Part of a small language model's weights: MLP 3072 ReLU, a variant of Adam for these matrices.
MLP neurons of a small language model. Each row is named by its layer, matrix (up: input weights) and neuron, and shows model dimensions 624-751. Each number is 50 + 10 x the weight over its row's rms, rounded and kept within 0 to 99.
After each neuron's rows, "fires after" lists the tokens most often just before its 100 highest values on Wikipedia text that the model never trained on. A number after a token or word is its count.

L4.up538:77 43 65 36 51 68 15 45 49 52 52 52 34 48 50 60 58 41 45 54 59 45 35 51 56 42 47 48 48 60 43 55 63 61 52 48 49 63 61 48 40 42 33 62 46 64 61 52 46 48 57 45 54 26 46 53 45 44 41 47 55 58 56 50 56 42 52 41 55 52 40 54 58 54 57 37 49 57 54 31 38 42 37 42 50 39 56 66 55 35 46 54 46 30 53 55 42 43 41 45 45 44 49 48 46 75 51 64 47 39 62 35 57 62 52 37 48 31 58 63 36 41 45 49 34 54 51 56
fires after: "\n" 51, "==" 6

L4.up1633:46 61 38 63 65 43 44 56 46 39 39 47 37 44 55 42 45 39 50 23 56 59 54 47 46 52 38 43 69 52 54 53 50 55 62 43 47 40 42 60 43 48 53 52 43 70 49 50 40 47 46 37 39 45 52 46 47 51 52 35 51 60 62 50 61 81 53 52 56 49 47 44 58 22 66 42 39 51 33 38 45 49 52 39 42 37 55 55 44 44 49 57 57 46 47 45 42 60 44 23 54 47 41 69 53 31 50 58 58 57 23 49 61 51 46 53 51 40 56 57 54 53 42 54 55 61 47 40
fires after: " |" 64, " W" 5, "●" 5, " (1)" 4

L4.up1754:58 54 56 58 54 34 46 42 54 39 60 50 43 45 66 37 59 53 36 49 54 58 62 32 46 50 36 38 42 63 37 51 52 50 46 40 25 56 53 49 52 47 57 55 36 50 55 48 39 49 44 59 53 64 56 64 53 49 53 25 57 34 68 58 54 60 48 57 67 42 41 42 54 49 48 50 53 44 43 37 29 39 44 49 32 51 55 64 44 59 54 57 63 57 39 34 47 53 49 48 45 46 45 39 54 47 43 45 52 34 48 63 55 48 52 44 47 50 51 55 43 37 47 53 59 61 58 52
fires after: " |" 83

L4.up1138:46 40 54 44 44 46 53 40 44 52 51 64 40 52 59 64 38 62 53 65 56 58 50 45 54 36 55 48 51 52 45 45 51 51 45 33 37 52 59 41 53 46 54 56 45 61 39 63 47 51 27 37 37 47 58 52 51 67 44 49 62 40 56 49 50 52 60 45 53 45 63 70 74 42 49 38 60 64 58 68 17 36 44 54 50 47 50 51 66 41 42 44 55 57 43 39 46 55 46 46 65 40 39 60 48 54 58 48 51 77 46 58 57 55 31 56 54 44 65 43 66 53 42 32 58 30 56 57
fires after: " =" 26, "'" 18, " CA" 8, " Website" 5

L4.up424:64 59 46 42 53 47 47 45 49 43 40 58 77 40 53 42 45 26 67 66 67 49 57 41 56 42 61 60 62 48 51 62 46 61 52 47 53 52 49 54 59 52 28 46 48 49 43 39 41 50 55 58 58 59 37 52 53 50 55 65 37 38 46 52 50 40 57 57 50 44 47 36 50 34 46 56 42 50 47 58 51 54 63 55 52 42 45 49 57 51 50 44 47 42 49 68 29 62 44 57 45 51 37 72 35 48 43 38 60 61 40 39 47 64 50 49 40 39 29 66 39 70 37 56 48 39 54 55
fires after: " |" 47, "a" 4

L4.up1953:43 41 59 60 50 45 42 50 53 42 73 50 38 50 69 46 49 45 50 45 56 54 41 42 54 53 43 68 58 49 50 52 47 58 44 50 53 54 62 57 51 37 35 44 50 56 30 39 39 47 45 48 56 47 40 58 51 36 49 34 43 46 44 52 50 49 39 66 59 36 50 64 48 40 58 49 61 44 44 51 36 39 37 42 51 59 59 37 74 55 40 62 44 63 64 51 31 41 49 60 36 54 48 59 14 26 46 43 54 54 71 58 30 35 46 46 53 50 59 63 45 49 46 60 59 37 45 58
fires after: "\n" 29, " |" 28, "," 7, "-" 6

L4.up1096:50 54 53 54 52 61 40 45 64 40 55 45 51 46 38 50 56 62 42 47 58 49 47 43 44 47 38 50 38 51 31 38 64 31 49 47 39 41 43 44 38 51 50 39 50 44 35 42 35 45 64 40 59 48 51 40 47 42 40 50 59 51 65 41 57 54 31 52 48 38 68 36 48 50 38 38 54 46 57 35 63 63 50 44 55 42 56 47 45 40 37 59 39 58 40 50 45 40 41 43 30 40 51 56 47 59 44 51 56 33 36 50 48 55 43 38 50 39 71 48 45 44 53 64 64 60 63 47
fires after: " the" 28, "th" 11, " a" 9, "s" 7, " its" 4, " The" 4

L4.up2972:44 43 34 17 52 46 47 70 60 37 56 29 65 61 31 54 44 69 28 58 52 36 42 41 36 51 60 66 55 69 56 45 36 44 43 43 41 44 52 50 52 42 56 67 47 58 58 40 40 51 47 54 32 43 49 70 52 58 41 42 61 48 44 50 47 65 50 52 62 35 48 55 52 31 47 61 46 50 54 51 42 59 60 35 44 45 46 39 51 59 48 53 65 42 50 36 50 49 46 34 39 40 48 48 34 62 47 48 61 46 41 51 44 54 45 50 82 50 64 35 39 55 41 62 45 55 45 49
fires after: " the" 20, "|" 12, "==" 9, "\n" 6, " U" 6, "===" 5

L4.up1198:39 45 45 40 50 50 46 46 27 57 56 33 57 52 49 40 40 52 68 49 61 58 30 41 56 47 32 42 43 53 32 55 49 53 66 56 40 64 48 46 63 41 44 31 59 63 43 52 48 53 46 32 44 44 49 66 52 41 55 71 74 57 69 44 61 56 53 50 64 44 46 53 46 53 41 54 59 52 43 38 43 54 54 65 56 48 53 59 29 43 44 45 57 58 33 56 41 64 37 58 48 41 41 54 53 50 53 44 38 47 38 48 33 43 44 41 61 53 59 49 39 57 49 54 50 52 63 59
fires after: "==" 33, "===" 21, " ===" 18, " ==" 15

L4.up2684:60 53 46 54 46 45 45 49 58 45 57 44 52 36 32 61 53 65 39 38 43 40 73 41 41 40 51 47 54 59 56 52 44 54 54 40 47 46 55 54 35 38 67 59 27 34 48 43 44 46 44 49 46 42 45 38 57 49 45 45 65 39 51 58 40 26 42 65 61 50 55 49 48 53 45 46 43 50 47 47 37 42 42 36 58 53 45 56 52 43 45 51 55 44 51 57 51 52 41 35 55 50 49 63 40 47 41 53 62 37 54 59 67 48 47 42 48 67 53 39 40 50 36 56 37 47 58 62
fires after: " |" 41, " " 18, " Pld" 7, " Team" 5, " –" 4

L4.up91:70 49 53 49 17 46 45 41 51 64 50 53 53 45 53 32 63 61 56 49 52 44 59 39 37 49 60 48 55 61 39 41 43 59 45 55 37 50 57 58 53 61 13 38 57 35 58 56 64 56 55 48 37 51 47 49 49 30 36 48 41 47 40 64 56 34 47 60 58 50 70 38 47 40 55 51 50 50 59 41 48 46 41 75 53 42 54 55 40 62 66 53 33 44 48 45 37 60 58 50 41 37 43 40 33 48 41 36 44 62 57 52 56 59 65 35 41 47 38 41 50 40 43 53 44 52 73 43
fires after: " " 17, " b" 12, " a" 11, "-" 9, " k" 5

L4.up1177:47 66 60 77 41 55 55 47 42 39 66 52 51 60 64 63 46 49 34 52 52 52 52 43 56 53 48 55 46 55 47 41 65 50 69 37 44 43 38 65 53 60 55 50 53 50 32 62 30 59 52 38 46 54 53 56 45 54 46 38 54 37 41 50 54 46 49 47 52 54 58 60 54 36 60 55 51 43 59 37 49 38 58 58 49 37 48 43 51 28 39 58 31 51 32 56 45 42 37 45 23 43 56 39 52 59 52 28 54 51 40 49 39 66 46 61 39 59 51 42 49 41 35 55 50 35 49 52
fires after: " |" 78

L4.up352:46 47 63 60 42 58 36 49 36 55 51 67 45 52 45 63 66 44 78 59 71 46 30 40 42 65 40 48 52 61 59 52 48 43 55 49 61 66 46 45 53 29 43 62 43 35 52 41 57 64 48 57 46 55 45 44 56 51 54 39 56 45 53 49 65 44 45 62 52 32 62 53 53 51 45 43 50 46 52 55 48 47 37 51 53 41 49 57 51 47 48 50 35 40 39 67 58 71 36 43 58 44 43 56 34 42 44 57 49 57 38 42 37 56 50 45 43 49 56 65 54 67 56 41 50 64 54 16
fires after: " |" 73

L4.up30:51 64 48 56 58 42 56 51 57 30 51 48 60 61 46 37 62 56 61 38 43 48 36 52 46 59 44 59 66 55 45 46 51 51 53 55 47 47 48 53 52 52 43 52 41 42 48 43 38 42 57 48 45 43 64 41 51 32 47 38 54 31 37 69 45 53 46 49 57 63 46 38 55 50 51 29 44 42 51 37 44 49 42 42 61 48 32 34 69 39 62 54 69 56 49 48 29 43 40 44 60 34 45 59 54 52 56 23 57 46 55 49 53 67 55 51 64 45 55 64 62 52 51 46 59 58 42 53
fires after: "===" 18, "|" 17, "==" 15, " |" 10

L4.up48:34 60 49 70 48 60 43 57 53 54 66 50 60 38 63 44 61 60 64 59 35 52 52 54 48 64 35 47 78 33 57 72 51 51 44 58 60 41 64 50 38 50 50 49 48 58 39 41 60 40 40 42 35 48 47 50 55 46 50 53 56 46 54 67 49 43 50 54 51 37 48 53 79 46 44 48 40 73 47 45 63 60 58 53 30 42 53 54 48 52 42 49 29 55 60 54 46 64 32 51 67 41 48 69 56 52 53 58 56 60 45 47 44 46 52 64 50 31 57 58 55 52 41 51 50 43 54 61
fires after: " |" 66, "\n" 7, ";" 6, ":" 5

L4.up747:53 51 45 45 71 69 48 54 41 61 52 56 49 69 47 46 50 50 40 61 51 42 41 57 56 48 39 52 38 47 45 70 34 44 48 62 31 78 53 55 49 80 31 61 42 51 43 52 35 42 44 48 45 57 46 62 56 36 60 43 53 58 40 50 34 56 56 55 52 65 52 32 34 52 49 48 40 60 25 61 33 44 45 52 54 39 35 37 60 40 63 56 72 52 42 43 34 55 30 37 51 55 42 58 39 59 61 60 64 67 44 30 55 41 53 39 61 59 66 64 62 49 43 39 41 44 50 54
fires after: "\n" 76, " |" 7, " " 6

L4.up690:57 46 38 55 38 58 49 49 39 58 65 45 53 55 48 52 50 52 52 59 49 64 59 52 52 52 53 55 57 50 45 69 44 38 43 43 54 51 40 67 53 47 60 53 52 58 59 40 44 39 51 53 42 37 55 48 46 56 64 52 49 33 58 43 54 46 45 70 56 57 67 49 53 43 57 59 36 57 42 53 49 42 43 58 45 53 38 58 58 41 51 49 35 77 43 47 56 58 35 54 41 53 38 45 41 55 40 53 57 65 62 43 40 50 53 48 45 61 47 31 46 33 48 48 46 34 55 56
fires after: "\"" 14, " " 11, "---|---|---|---|" 9, " 0" 9, " Q" 5, " q" 4

L4.up1262:65 45 60 60 43 34 51 49 50 56 50 57 58 52 46 43 34 44 46 55 61 48 55 24 47 48 40 47 51 57 47 57 58 35 47 38 49 42 43 67 53 46 51 51 55 62 47 59 32 48 48 62 53 55 38 56 46 40 42 46 64 50 62 45 63 47 54 71 58 47 49 68 47 31 49 42 46 38 34 45 33 37 51 51 57 54 50 38 58 37 38 51 57 46 53 52 40 83 59 56 53 48 54 62 57 38 38 40 54 82 46 47 55 61 42 43 36 67 49 39 43 70 48 45 58 29 40 46
fires after: " |" 68, " U" 8

L4.up2952:45 54 51 47 64 27 48 64 60 51 53 49 66 58 46 55 39 51 49 60 47 59 45 42 54 41 57 56 56 58 42 46 49 51 57 56 56 49 49 45 47 40 47 45 56 45 41 52 43 44 51 36 49 56 46 49 62 45 58 28 70 19 55 46 31 60 44 58 48 40 54 52 52 47 52 49 56 50 51 39 33 47 52 53 62 35 42 49 36 40 57 39 63 58 56 36 34 56 48 51 59 56 46 54 19 47 50 56 57 56 49 50 56 60 40 44 51 55 56 38 40 59 56 48 44 47 55 48
fires after: "\n" 42, "==" 8, " his" 7, " www" 5, ":" 5

L4.up2660:54 53 44 40 44 50 56 45 52 59 52 45 60 44 49 49 74 48 33 46 49 56 41 45 50 51 50 63 51 66 40 60 64 58 54 44 52 61 64 52 41 54 39 38 55 33 52 50 44 47 57 38 52 57 40 46 52 40 63 51 67 69 41 50 57 59 57 55 50 48 48 40 59 47 43 47 48 56 51 41 36 63 61 44 42 40 50 80 34 44 44 33 68 78 55 61 52 52 53 42 56 44 53 57 31 57 43 34 45 56 50 42 55 62 58 33 38 46 67 57 54 56 60 54 60 65 66 46
fires after: "\n" 25, "==" 20, " ==" 7, " No" 4, "|" 4, "," 4

L4.up1538:51 55 51 45 56 63 50 34 47 47 40 51 46 51 57 52 60 63 34 46 62 54 61 64 31 45 42 50 56 52 46 47 53 45 47 47 66 49 56 45 37 62 45 57 38 60 52 57 45 48 58 60 54 48 33 60 49 34 56 32 74 54 45 48 53 47 72 47 57 51 66 55 49 37 52 66 49 53 42 41 63 32 53 44 69 38 48 62 48 40 50 46 64 41 46 41 46 37 40 42 68 48 33 42 46 50 49 65 54 46 47 39 53 49 38 43 38 55 55 66 36 36 48 40 57 47 53 45
fires after: " |" 68, " a" 5, ":" 5, " 2" 4

L4.up1889:45 54 57 68 54 57 48 60 46 44 70 66 54 56 66 33 59 45 50 50 56 45 40 47 47 55 52 52 66 62 51 63 27 30 38 48 36 46 47 39 56 48 53 40 43 52 47 60 59 49 40 54 51 68 32 46 32 56 40 62 57 43 45 43 58 66 33 46 54 54 56 55 63 41 39 48 37 55 47 29 62 32 53 51 49 45 59 77 41 53 60 57 49 43 56 52 64 50 33 51 48 47 36 52 51 42 55 38 68 68 51 67 50 54 65 56 55 48 68 73 46 37 63 55 57 66 55 53
fires after: " the" 23, " a" 10, " in" 8, " made" 6, " an" 5

L4.up2079:54 58 73 63 43 54 49 62 48 38 37 53 49 69 53 34 48 48 59 48 72 53 51 51 53 45 55 51 55 46 54 52 50 45 43 45 41 46 52 47 52 45 47 42 46 57 47 50 45 42 47 54 54 77 60 41 50 58 27 50 54 42 64 39 64 51 55 47 52 45 52 48 42 40 38 44 43 41 44 48 58 56 55 41 46 49 46 47 56 62 49 59 52 46 61 46 42 54 40 36 38 54 49 62 49 47 40 46 56 53 51 42 43 64 63 51 57 53 56 45 52 46 62 42 50 57 60 60
fires after: " the" 38, " his" 8, "s" 6, " The" 6

L4.up1669:38 43 58 45 50 44 41 64 40 33 60 54 47 58 49 64 64 70 56 48 66 56 35 57 58 38 37 48 55 68 47 52 41 57 43 60 62 50 79 48 37 59 43 43 52 60 41 40 59 49 56 52 40 34 59 54 45 45 50 51 59 43 64 46 46 46 62 59 48 60 62 60 50 50 50 46 54 62 41 47 33 74 47 56 45 64 45 58 55 45 53 67 60 45 49 56 40 46 56 47 38 49 49 62 32 73 40 37 52 45 59 48 50 41 60 45 46 56 68 52 47 58 48 47 47 50 55 42
fires after: " |" 47, "\n" 10, "==" 9, "|" 8, " ==" 6

L4.up57:51 72 48 42 62 51 53 52 36 42 63 59 43 42 35 34 54 48 56 73 49 35 67 49 51 58 57 51 45 57 38 43 61 50 58 37 47 60 32 41 60 50 42 59 56 59 39 44 44 52 58 41 35 39 29 32 43 54 37 51 78 40 32 47 49 65 46 45 49 41 55 58 46 39 33 42 60 70 57 54 46 50 39 63 64 41 37 54 47 37 38 40 48 48 31 50 39 61 45 41 49 38 51 60 49 32 50 40 83 45 43 47 45 47 60 51 33 44 56 48 50 43 48 45 55 66 52 44
fires after: " of" 23, ":" 15, " in" 14, " the" 6, "," 5, "in" 4

L4.up682:54 35 46 46 34 49 47 53 42 53 65 42 54 38 51 69 64 52 41 54 48 71 33 59 41 49 41 45 65 63 37 55 49 55 62 38 42 47 74 59 45 56 25 51 39 43 64 58 50 36 35 45 46 53 51 47 63 45 45 59 48 54 52 64 45 60 53 63 56 52 68 51 40 46 47 33 41 57 47 43 49 54 42 43 48 46 48 45 56 55 51 56 39 46 52 48 50 45 36 34 56 31 56 66 41 56 33 47 60 53 48 32 49 55 71 43 72 47 74 50 58 51 43 58 39 57 53 46
fires after: "\n" 79, " \"" 8, " (" 4

L4.up2278:53 47 54 53 51 45 43 57 48 32 56 44 49 37 67 40 62 63 59 45 43 43 50 64 41 62 53 70 47 53 54 50 43 27 34 53 33 46 62 43 28 45 57 67 47 44 40 72 53 51 52 49 33 56 32 44 42 52 47 50 57 62 45 47 49 38 50 55 51 54 59 57 56 53 52 50 35 51 52 46 61 54 58 58 48 30 47 51 46 35 58 53 49 64 32 41 53 59 50 42 53 40 38 41 48 59 41 57 67 62 54 42 49 47 65 60 47 57 39 44 52 39 58 56 49 53 57 33
fires after: " the" 27, " " 24, " of" 5, " a" 5

L4.up1610:57 71 44 49 53 40 48 49 55 49 59 60 61 62 38 70 41 46 39 51 66 35 52 42 44 49 51 57 51 48 49 54 63 42 59 16 52 57 63 45 53 61 64 59 48 49 37 60 45 47 45 36 52 54 15 61 48 38 38 50 51 46 50 51 51 52 42 49 46 53 58 59 43 50 40 42 35 55 44 50 52 63 62 39 50 51 51 48 54 54 51 62 41 60 33 52 53 28 42 42 41 41 52 51 46 55 48 51 58 52 36 49 57 49 40 32 54 40 63 35 58 48 55 50 43 50 61 41
fires after: " of" 26, " the" 20, " a" 5, " from" 5, " by" 5, "-" 4

L4.up1673:44 40 43 48 35 28 35 40 63 33 52 42 52 40 63 46 51 46 48 56 61 51 50 31 49 34 43 49 56 50 52 44 32 52 59 63 61 54 54 61 45 65 38 55 52 62 44 64 37 52 42 53 29 59 47 74 42 57 34 43 47 63 52 55 63 68 38 47 58 48 55 50 47 38 62 37 59 65 43 50 53 56 65 64 32 43 28 48 60 55 55 69 47 49 43 45 46 55 34 57 58 50 54 74 61 54 49 45 58 78 64 40 50 48 56 56 48 44 53 49 52 43 49 62 37 62 56 65
fires after: " |" 79, ";" 5

L4.up727:49 42 44 42 54 36 61 65 42 45 51 45 55 67 55 38 55 53 48 48 46 52 51 50 58 43 42 69 52 30 38 48 63 59 43 42 56 46 64 56 45 47 41 77 51 73 39 37 37 54 47 37 29 38 45 41 44 47 53 49 48 44 65 43 42 46 57 65 59 61 73 54 49 52 58 60 50 65 31 49 43 40 43 57 56 59 45 63 60 56 52 52 53 70 70 59 51 44 49 44 51 56 43 53 43 35 34 55 47 44 41 47 46 42 53 57 53 50 51 37 54 26 53 50 37 34 59 56
fires after: " " 44, "\"" 15, " q" 5, ";" 4

L4.up370:79 52 48 61 47 62 40 32 53 55 42 48 55 60 44 61 54 53 53 38 54 53 45 49 44 54 33 50 55 63 55 38 46 25 49 66 47 50 41 44 51 49 31 68 38 68 60 31 42 55 44 46 29 60 53 76 50 33 50 26 58 37 63 48 51 58 46 52 54 51 51 64 52 36 51 44 37 46 39 47 46 47 38 52 62 36 39 65 58 36 47 53 58 52 50 50 48 32 47 42 56 41 35 55 45 38 31 49 55 50 47 40 59 42 46 43 43 43 66 54 51 63 54 46 63 44 49 33
fires after: " the" 54, " a" 14, "s" 6, " Cham" 4, " his" 4

L4.up2047:48 67 72 49 58 31 44 58 52 41 51 52 57 50 66 56 45 51 38 41 55 49 53 33 42 63 53 48 47 49 62 42 41 48 49 38 46 50 73 51 54 72 32 43 47 64 46 46 55 44 31 42 50 49 42 23 58 43 38 45 58 52 37 65 52 57 56 55 60 56 54 52 29 46 46 56 32 49 65 42 41 53 76 42 26 57 57 44 52 43 33 50 65 57 56 44 52 56 43 47 55 23 24 53 40 49 46 46 59 54 62 48 51 62 77 27 59 61 50 33 53 62 41 52 54 32 46 47
fires after: " (" 25, " \"" 9, " was" 9, "," 8, " the" 7, ":" 7

L4.up970:36 48 44 60 53 35 72 51 59 39 57 37 45 50 53 46 53 52 33 61 49 44 46 58 41 59 43 66 54 58 35 64 37 39 42 59 34 63 56 48 43 59 44 34 36 55 62 42 27 46 47 43 43 68 54 45 53 52 38 53 64 49 35 42 48 34 63 56 56 41 58 49 54 45 52 45 48 40 63 52 39 51 60 54 51 44 56 62 38 52 41 53 52 34 61 56 49 59 51 28 24 39 47 40 59 56 51 46 53 49 46 65 59 42 39 36 59 44 64 62 38 47 46 60 47 42 79 48
fires after: " the" 24, "s" 13, " his" 12, " most" 4, " A" 4

L4.up1235:53 46 52 60 34 48 56 67 59 54 50 54 46 53 64 45 61 56 55 65 48 48 53 51 34 63 49 75 68 35 41 50 48 43 61 46 51 34 59 72 46 44 46 69 47 70 50 49 59 52 51 35 51 50 53 63 56 60 48 57 61 32 71 62 56 43 49 56 58 47 46 62 53 31 63 51 43 61 45 46 51 50 55 41 58 58 27 50 54 49 37 63 57 51 45 53 50 52 46 30 46 56 65 55 52 49 40 47 50 47 50 49 49 63 54 37 48 43 59 33 63 62 45 62 17 35 44 50
fires after: " |" 61, ":" 7, " in" 5, "," 5, " –" 4

L4.up291:39 49 48 65 57 61 60 53 40 44 45 59 30 39 53 43 64 44 51 45 55 50 66 52 45 50 36 59 61 63 53 53 48 50 54 46 50 71 63 40 66 44 48 39 43 50 47 41 55 48 40 36 46 66 32 54 54 49 52 45 49 46 46 58 49 50 30 70 60 55 61 44 42 53 46 35 34 46 43 51 48 51 43 42 63 49 46 48 48 64 51 50 69 72 38 26 61 29 30 53 51 32 48 70 38 46 34 39 74 46 51 53 58 71 30 51 59 57 61 62 63 43 41 49 65 63 53 54
fires after: " on" 32, ":" 11, " |" 10, "On" 7, " –" 6

L4.up1806:71 54 61 66 59 48 45 44 47 47 32 40 43 42 43 57 48 54 70 59 46 35 51 59 44 52 42 61 43 57 56 33 49 27 48 35 46 53 60 44 71 61 45 51 37 48 36 51 46 48 42 50 49 69 54 42 48 35 46 48 55 39 58 58 65 76 52 44 53 53 58 47 53 39 53 41 42 44 56 44 51 68 40 63 44 41 56 55 68 33 48 83 70 53 36 54 42 50 44 55 52 43 49 45 45 45 57 49 66 57 69 46 57 50 60 56 47 50 52 44 63 64 47 61 49 45 57 41
fires after: " the" 33, " a" 18, " an" 6

L4.up3065:48 59 42 31 58 53 54 42 32 66 54 52 54 49 40 29 84 54 60 38 48 49 57 36 51 39 39 59 53 47 45 49 43 56 68 48 36 47 52 52 45 53 45 63 46 52 54 34 39 41 36 42 44 56 51 65 54 46 43 43 52 47 64 51 47 68 49 58 62 64 55 46 47 61 61 48 53 46 49 48 43 53 31 37 63 58 46 36 58 35 38 50 56 56 34 53 35 46 50 49 38 46 52 62 53 55 44 68 72 35 33 56 74 45 53 48 53 59 50 59 54 35 53 64 53 34 48 59
fires after: " |" 37, " 0" 9, " 1" 6

L4.up1980:66 31 58 68 43 39 47 55 43 51 67 51 46 42 89 45 64 53 53 42 61 50 52 43 46 52 50 58 58 63 44 48 41 24 66 54 68 38 57 52 31 46 48 44 48 48 57 53 47 54 45 54 42 60 43 60 38 51 63 49 59 42 55 58 38 64 51 54 50 34 38 53 55 49 25 53 51 65 59 53 38 70 55 32 44 42 37 44 55 46 38 32 38 72 50 54 45 46 55 40 44 53 57 58 46 46 48 60 74 50 60 39 60 62 54 58 43 44 45 41 64 65 45 61 56 46 56 60
fires after: "," 45, "." 13

L4.up1843:56 62 38 55 65 48 56 56 52 26 69 58 48 42 50 40 40 55 33 53 74 54 56 37 33 44 46 53 49 40 53 38 57 48 71 50 35 56 44 38 40 52 65 52 51 58 28 63 24 54 53 48 40 58 46 48 45 46 39 34 71 56 37 48 57 43 49 58 52 53 46 18 66 52 59 54 61 56 39 40 71 42 51 49 53 52 49 49 59 54 54 59 62 57 28 49 24 54 48 62 37 44 40 79 59 58 44 44 71 50 48 53 66 48 46 47 32 63 50 45 44 38 48 42 50 67 50 63
fires after: " |" 83

L4.up1978:50 27 58 52 54 46 54 65 63 27 57 42 71 37 45 42 44 49 59 54 61 38 49 49 63 58 53 48 69 61 34 64 56 34 58 63 62 57 47 49 51 55 39 41 49 62 43 51 51 38 57 55 46 50 31 41 54 43 40 31 50 41 57 49 65 47 43 51 58 58 38 47 46 49 60 55 45 52 60 49 42 65 44 49 36 37 40 64 48 54 46 48 70 58 40 52 41 48 42 60 50 61 28 51 72 37 42 47 51 54 59 36 63 56 77 46 42 50 51 40 42 60 49 54 35 55 45 45
fires after: " |" 46, " (" 11, " un" 6, ":" 5

L4.up2467:41 48 42 49 41 44 46 67 25 58 51 51 52 46 58 38 60 62 45 50 61 56 65 50 58 52 57 60 52 53 37 44 51 35 43 38 40 25 59 52 51 71 35 48 60 64 42 55 49 53 55 53 31 59 47 48 61 40 44 48 50 42 58 47 48 59 42 52 49 58 45 48 49 49 46 53 43 56 45 49 52 65 54 40 57 55 45 66 60 47 55 70 48 38 50 49 35 31 57 59 56 33 45 46 51 49 39 30 54 45 61 48 60 42 52 59 41 50 77 43 65 18 39 53 49 49 43 58
fires after: " of" 29, " in" 17, "," 8, "S" 6, " and" 4, " the" 4

L4.up439:58 57 70 66 40 51 39 38 45 63 51 59 33 45 50 45 36 59 45 42 83 61 52 55 38 45 46 55 60 52 47 57 45 74 47 40 40 50 52 47 52 46 37 45 41 61 51 65 44 34 53 40 54 58 51 49 42 47 54 63 47 58 58 49 74 33 65 66 57 59 40 47 47 44 53 43 42 44 64 40 50 50 47 61 50 43 45 60 38 64 19 51 41 34 60 54 47 34 23 42 41 43 46 42 39 52 41 39 73 43 57 50 54 58 51 66 59 52 67 58 44 49 48 43 57 47 38 44
fires after: " the" 50, " The" 12, " 1" 5, "The" 4

L4.up1402:55 50 68 51 62 51 41 65 59 49 51 61 50 45 52 61 68 46 57 66 44 52 41 40 32 41 42 54 54 51 64 56 55 60 58 44 47 62 48 43 35 56 57 63 48 39 48 48 35 61 44 28 44 41 56 38 49 58 38 46 62 50 53 49 63 40 53 65 46 50 43 42 42 48 32 41 56 51 43 49 42 42 53 41 48 42 36 63 59 43 50 44 52 39 58 57 51 30 49 57 44 45 63 48 49 39 56 46 46 54 58 54 55 70 47 51 51 45 42 71 56 60 47 57 51 45 40 44
fires after: " |" 53, "==" 6, " " 5, " the" 5, " to" 4

L4.up1343:58 32 34 40 48 38 35 51 43 63 57 56 60 43 59 59 53 56 54 60 62 60 51 48 52 63 40 54 73 67 27 58 37 32 54 39 69 41 62 41 54 63 20 29 30 56 53 37 49 36 49 55 47 51 56 45 50 30 58 25 52 63 58 52 37 60 54 62 56 48 59 55 43 48 41 47 44 56 67 46 39 71 42 42 58 53 48 60 42 42 49 52 48 56 62 48 30 50 53 34 49 54 45 51 44 54 57 45 63 53 71 37 57 60 65 37 40 44 66 47 43 61 45 60 40 57 62 43
fires after: " the" 29, " of" 11, "The" 7, "," 7, " to" 6, "\n" 4

L4.up1293:69 46 56 60 57 59 38 30 51 53 60 55 68 42 51 46 57 40 42 35 63 43 44 52 66 51 40 66 51 64 48 34 32 49 51 42 28 54 47 58 61 37 21 54 51 55 57 58 29 41 52 42 56 32 55 53 51 46 50 47 51 54 41 50 55 63 52 67 52 65 65 56 58 50 45 36 46 48 56 57 43 52 48 46 49 40 41 54 39 44 44 51 55 48 61 49 38 65 43 38 38 38 59 39 53 44 43 38 56 68 51 29 46 42 52 38 49 57 47 35 50 70 56 66 37 58 49 33
fires after: "\n" 71, " single" 5

L4.up657:47 43 49 64 52 52 45 63 41 55 48 45 53 57 40 52 56 60 50 41 41 58 53 40 38 45 44 55 51 58 40 41 31 40 66 33 42 55 54 37 45 63 41 44 55 50 41 63 36 47 50 54 53 62 55 62 30 50 41 41 44 55 67 66 50 45 39 73 60 43 55 45 58 57 49 44 57 53 37 60 48 69 46 39 45 41 42 47 30 22 44 52 68 60 39 52 48 55 59 49 37 47 59 54 62 61 40 42 59 45 39 31 57 52 56 51 60 32 69 50 51 51 45 39 54 41 43 63
fires after: "." 25, "," 24, "\n" 11, " that" 7, " but" 4

L4.up2421:62 51 49 53 49 31 50 59 34 47 43 58 53 40 58 45 65 58 41 55 51 46 61 58 32 49 52 61 59 39 49 55 50 18 61 60 47 52 51 59 38 66 48 42 41 35 24 36 42 54 43 51 39 57 35 63 45 45 54 18 56 50 54 45 55 46 40 67 62 56 48 33 39 27 32 40 42 36 60 54 60 68 45 41 51 47 37 52 53 41 43 58 61 49 21 48 38 35 43 46 57 52 57 55 56 35 43 51 52 61 54 50 59 49 52 62 36 47 59 56 72 24 45 42 47 58 53 62
fires after: " |" 39, " of" 6, " and" 5, ":" 5, " more" 4, " /" 4